From a checkpoint of a small transformer trained on Wikipedia: 901M tokens.
MLP neurons of a small language model. Each row is named by its layer, matrix (up: input weights) and neuron, and shows model dimensions 368-431. Each number is 128 + 24 x the weight over its row's rms, rounded and kept within 0 to 255.
A block is one neuron, or neurons of one layer that tend to fire together. After each block is what it responds to, as a language model described it from the Wikipedia text at the highest values.

L6.up2003 [122 123 141 130 133 125 120 121 133 168 122  70 153 128 148 124 132 151 123 130 157 105 130 132 127 159 122 136 126 118 104 150 132 132 148 126 131 136 181 146 125 133 141 129 177 180  81 124 112 117 201 112 126 138 106 109 107 139 134  84 110 168 148 120]
Punctuation that separates fields in infoboxes, tables and citations, especially right after a year: range dashes (1993–94), closing parentheses (2004), table pipes, bullet hyphens, and "and" joining years.

L6.up589 [176 145 136  89 109 127 154 144 138  61 124 144 148 112 148  71 125 113 117 159 122 152 155 153  95 107 144 124 115 105 104 126 105 148 101 103 142 126 121  78 150 124 124 143 134 113 127 138  99 114 155 124 130 126 105 147  90 155 116 107 139 103 133 122]
Markup at line starts in Wikipedia text: = of section headings, table pipes, infobox colons, list numbers, plus words after France.

L5.up203 [121  83 102 135  96 152 137 133 191 157 137 131 153 135 155 152 110 131 134 137 176 181 155 152 139 122 142 107 101 130 165 130 139  92 160 122 110  95 106 144  80 129 108 116 120 131 120 117 171 119 131  59 129 161 118 121  99 127 112 162 109 151 163 132]
L5.up2022 [128  96  83 114 118 119 133 130 122  96 109 111 127  98 180 116 125 132 161 156 120 119 135 122 161 113 169 112 178 118 120 149 127 128 105 142 154 151 172 125 135 103 124 121 125 138 109 148 131 120 170 123 138 131 123 123 117 136 127 151 133 144 142 113]
L5.up3452 [149 116 101 107  94 105 136 119 132 141 116  95 138  97 159  95 148 166 118 164  79 140 142 134 102 145 167 145 145 100 130 121 116 187 131  96 132 161 151 102 159 133 143 100 132 156 131 100 145 110 147 103  98 163 133 145 138 151 164 130  90 204 159 133]
L5.up4298 [117 134 108  69 121 128 133 147  76  89 101 162 149 124 124 117 124 127 138 185 138 118 125 121 162 129 131 135 120 159  97 106 138 104 155 106 171 151 158  90 136 162 169 165  88 121 139 165 137 139 160  99 141  96 155 145 107 152 166 148 118 125 116 104]
Field names after a dash in infobox lists (Department, Region, Radius), pieces of acronyms (GNU, VMI), object "it" after "made".

L5.up193 [137 126 133 152 143 144 122 126 167 143 129 156 115 118 166 100 136 116 188 143 102 148 144 176 149 121 127 131 118  98 108 149  90  98 138 138 144 155 142 136 123 137 128 133 125 109 132 100 190 117 134 150  84 157 140 165 112 151 119 136 143 130 114 148]
L5.up2438 [140 123 120 112 106 120 188 118 125 129 139 146 112 130 154  79  94 122 141 142  79 129 150 229 162 137 124 123 125  81 110 145  97 123  85 159 153 154  84 122 159 102 144 110 112 137 150 120 152 131 142 137 134 149 127 126 132 141 139 143 133 138 143 120]
L5.up2576 [144 164 139 106 133  94 124 141  70 154 100 134 137  93 133 130 111 108 184 150  94 148 147 147 160 141 135 131 171  80  93 133 126 145 113 147 146 153 114 117 176 138 133 138 133 117 143 117 156 108 178 124  92 135 132 124 152 157 131  94 117 138 155 142]
L5.up2865 [138 154 134 126  93 113 134 131  72 137 103 133 106  98 130 117 102 149 149 132  81 131 125 164 151 142 134 134 127  82  55 130 126 150 126 143 152 151 121  95 133  81 117  95  96 145 142 124 135 153 117 142 102 165 171 116 121 131 132  45 112 171 123 141]
Mainly the N after the decimal-degree latitude in Wikipedia coordinate strings (39.9436°N); also = heading markers after blank lines and table punctuation.

L2.up208 [106 135 108 115 161 150 118 194 133 166  81  96 154 102 124 151 135 115 119 161 151 137 102 111 121 137 124 105 116  90  83 141 118 152 131 134 148 133 145 120 124 139 105 142 155 138  85 139 181 111 130 162 156 132 118 127 143 131 134 135 132 137 160 120]
L2.up486 [129 142 133 112 113 138 140 113 148  94 114 113 128 108 131 101 119 176 134 134 121  83 147 154 137 112 109 105 123 102 150  83 129 104 129 127 134 146 126 126 133 140 119 119 135 204 130 101 178 125 119 157 145 163 123 146 124 145 143 146 134 118 109  98]
L2.up1056 [112 103 133 117 110 136 120  97 155 114  88 137 143 130 132  78 129 161 112 164 128 127 138 166 143 141  87 139 106  88  83 128 116 159 110 110 176 143 110 127 121 132 129 103 129 175 141 170 131 123 131 156 160 135 133 127 155 121 110 133 116 116 140  91]
L2.up1346 [ 98 121 154  94  63 160 135  98 147 114 109  98 186 128 117 124 123 127 123 130 111 130  99 110 112 147 106 116 125  72 116 114 118 149 127 133 128 121 141 132 135 128 167  80 193 122 156 136 154 103 129 205 154 173 123  72 103 129 122 125 139 156 154 175]
L2.up1603 [107 125 112 126 121  88 115 154 161 128 111 148 120 119 125 130 146 153 152 165 122 115 118 133 134 128 108  90 127  99 109 140 120 125 118 137 136 131 162 148 115 120 123 125 138 176  98  74 156 111 155 122 136 132 145 119 122 181 124 137 131 141 150 122]
L2.up1656 [137 123 100 112 120 146 151 152 159 122  69 100 154 107 118  74 108 145 130 131 109 132 184 135 109 164 107  82 131  97  83  60 173  97 144 112 169 147 157 144 123 121 117 109 123 187  86 139 139 131 120 138 172 120 109 137 142 133 134 132 138 138 127 125]
L2.up1689 [147 106 103 156 145 163 151 168 133 141 103 110 117 122 158 122 145 137 137 147 105 139 144 176 144 103 144  97 145  93 106 141 134 117 124  60 156 179 133 109 114 128 139 152 113 166 113  72 136 110 152 152 160 138 115 112 113 147 116  96 114 152 141 131]
L2.up2336 [152  91 127 135 108 139 131 116 171 170  79 105 143 130 121 163 144 101 138 132 171 109 127 155 120 157  98 147 114  76  97 167 114 120 129 121 131 175 118  87 118 134 129  75 127 154 137 100 163 119 131 183 143 141 142 134 116 133 125 140 139 153 126 110]
L2.up2410 [126 115 125 136  99  99 139 171 138 130  71 148 142 163 120 108 123 139 148 134 131 167 157 133 100 132 109 128 136  88  62 129 118 110 138 135 142 144  83  52 117 127 126  86 114 183 156 152 139  91 129 131 153 133 179 118 135 115 117  98 120 142 118 143]
L2.up2455 [101 140 145  94 130 131  85 103 135 106 121  92 127  67 123 157 116 105 155 160 135 129 122 124 157 134 131 114 113 102 111 165 146 160 127 127 141 134 141 125 138 128 122  89 138 157 135  93 163 148 135 146 124  86 158 117 110 163 123 148 181 146 166 155]
L2.up2744 [108 100  90 146 133 110 130 130 106 158  85 113 147 137 109  77 126 147 147 102 115 137 152 123 134 127 126  99 107  77 108 147 110 132 126 107 141 144 140  93 124 113  81 106 107 143 123 112 153 130 115 143 131 132 107 128  83 158 108 153 151 173 144 129]
L2.up2961 [115  93  80 117 137 107 146 112 158 131 101 116 146 145 130  89 112 138 117 153 114  77 121 103 136 137  95 106 122  92  88  86 117 155 137 116 132 161 125 121 132 131 106 131 133 148 105  97 138 102 150 168 124 100 109 153 151 132 146 136 145 175  81 128]
L2.up3199 [154 122 136 117 114  62 121  91 105 137 131 129 106 130 155 128 105 130 172 158 136 139 140 140 149 127 140 135 125 116  81 110 130 135 141 136 132 133 167 131 137 133 106 128 140 227 136 145 144 145 122 172 161 175 130 126 128 149 137 131 123  90 145  96]
L2.up3542 [108 121 150 106  52 100 106 139 195 124 106 147 179 139 121 130 138 139 109 147 140 133 118 140 180 138 142 115 126 102 117 135 109 107 141 101 144 121 101  37 134 121  78  83 149 147  96 132 161  90 136 176 105 122 140 119 125 143 104 137 128 143 172 133]
L2.up4378 [ 96  98 146 117 158 162 114 126 129 154  73 132 119 110 131 127 120 144 179 121 124 107 133 164 137 171 115 113 124  98 122  91 138 152 118 139 149 127 121 138 138 114  97 117 135 146 123 149 147 142 131 119 111 108 117 115 146 140 148 119 135 143 108 107]
L2.up4571 [103 101 109 119 118 126 158 142 170 144 106 136 125 117 143 155 102 125 125 115 102 109 109 122 130 160 104 135 145 102 100  87 109 154 126 134 166 147 154 161 125  98 161  87 162 134 100 106 139 162 141 177 130 131 124 140 132 137 132 138 141 177 182 121]
Tokens in Wikipedia infoboxes, coordinate lines and tables: field labels and dashes at line start (Time zone, Length, Referee), UTC+ signs, coordinate N, table pipes; weakly, word-starts in prose (Int, Q).

L2.up365 [105 110 108 129 106 147 136 134 164  93 107 112 154  91  99 100 115  93 153 124 131 126 149 126 146 132 130 123 130  99  92 182 110 130 130 138 132 146 142 146 114 116 138 101 112 169 151 115 139  97 101 155 129 105 149 170 122 129 129 138  97 129 147 109]
L2.up620 [111 115  66 162  96 113 127 159 137 126 112  99 148 132 126 106 116 119 138 109 141  99 174 136 160 143 117 138 133 116  93 162 102 103 135 108 135 138 127 125 120 142 100  90 116 204 146 121 155 142 143 140 105 103  95 169 132 116 116 126 157 145 128 126]
L2.up736 [113 164 138 144 121 133 118 150 116 166 146 114 121 135 121 163 111 150 120 140  85 147 140 137 135 142 134 167 124 109  90  85 129 127 118 126 122 160 160 154 122 105 113  70 141 132 143 174 164 139 129 166 193 170 138 148 144 120 155 140 180 122 101  97]
L2.up787 [169 122 144 134 135  97  85 112 148 144 132 118 155 108 121 110 136 178 108 128 133 135 141 126 122 176 100  84 115  90 115 148 106 111 127 138 142 117 134 135 115  86 110  77 172 161  96 115 132 130 114 145 157 102 137  98 127 167 130 112  95 179 144 100]
L2.up825 [122 104 132 136 115  81 115 129 141 123  96 136 169 149 108 133 100 145 158 100 124 153 123 117 104 128 148 107 138  81 115 117 134 101 142 134 128 139 125  84 125 147 149 102 153 165 145 165 147 109 120 134 150 111 140 120 114 132 120 132 150 129 126 138]
L2.up969 [112  89 116  98 145 134 118 138 145 164  68 125 121 150 120 120 123 158 153 146 143 133 156 142 111 162 105 112 137 104  78 116 118 101 131  95 156 135 123  93 120 143 109 156 184 179  99 142 134 152 156  84 104 145 169 127 135 140 121 130  76 118 148  97]
L2.up1041 [105  96 116 140  73 113 124 145 132 140  93 115 150 117 139 111 109 153 120 119 113 136 134 160 137 149 115 105 118  41 110  88 125 158 157 120 139 136 148 109 134 118 188 112 150 143 141 166 148 126 123 147 132 141  77  86 112 163 156 110 114 132 116 104]
L2.up1108 [127  94 102  62 111 115 154 113 123 108  89 107 139 145 123  66  97 142 137 156 114  77 125 114 149 147 156 146 107 126 111 149 128 110 111  84 195 151 143 120 138 124 118 150 145 150 126 137 129 104 139 166 131 108 111 135 155 111 118 112 113 139  93 114]
L2.up1595 [124 137 122 113 104 140  90 152 156 110 152  64 144 110 114 125 141 201 138 107 135 130 134 132 159 141 109 107 142 119 125 166 113 134 120 126 113 144 114 127 142  97 126 133 138 167  67 103 163 119 137 122 130 128 148 104 109 169 146 129 149 148 137 133]
L2.up1692 [112 136  74  87 130 137 113 156 105 161  99  88 114 109 137 135  97 135 135 130  55 124 164 146 136 174  97 155 120  52 106  74 140 111 132 135 154 143 150 144 125  88 125 105 127 172  88 117 156 162 125 130 158 134 133 124 116 139 139 147 140 115 101 121]
L2.up1800 [121 122 118 138  93 116 118  91 117 146  89 127 153  99 133 150 162 119 176 151 111 159 117 147 128 154 141 121 140 111 115 149 149 152 127 121 169 141 152 149 148 109 144 103 128 181 117 110 102 158 123 179 159 154 105 112 142 144 151 152 159 136 142 112]
L2.up2306 [100 151 120 157 108 153 102 148 167 117 111 131 101 114 135 158 125 144 145 163 150 163 120 129 147 144 124 111 111 120  94 167 146  76 125 117 140 143 148 140 147 142 101 131 153 135 136 171 194  96 144 189 133 112 163 125 136 181 130 146 134  93 150 105]
L2.up2360 [119 114 131 136 109 176 107  87 127 105 102 120 153 137 139  97 154 164 138  90 141 108 166 110 128 135 120 104  96 125 107 119 131 114 186 111 124 105 146 108 121  83 167 127 116 134  83 105 150 148 114 122 143 124 115 144 141 120  71 107 104 140 104 124]
L2.up2780 [123 127  98 137 118 120 126 103 163 144 108 106 158  71 127 138  89 138 156 122 133 128  94 124 155 120 133 122 122 118  61 144 146 138 124  87 131 148 158 111 132 119 124 102 109 141 140 125 132  62 119 167 129 108 106 165 128 125 132 139 151 121 128 115]
L2.up3900 [145 178 127 100 129 117  98 137 167 114  96 141 117  74 135  68 109 140 128 163 134 130 111 194 178 103 126 113 107 122  96 110  75 121 122 126 125 136 158 141 133 116 110 159 148 158 142 102 145 147 139 119 144 169 119 127 133 158 125 146 145  96 117 109]
L2.up4369 [ 91 128 102 118 113 136 137 179 140 127  91 109 144 126 130 122 125 129 143 113  74  90 133 160 153 159 136 111 126  47 114  97 111 139 152 141 134 145 154 135 115 129 120  66 159 133 123  98 177 128 126 153 137 171 117 156 145 124 151 129 160 187 145 143]
Tokens inside structured Wikipedia data: infobox field names after a dash (Region, Coordinates, Area), units like km, and table pipe cells; weaker on scattered prose words like that and for.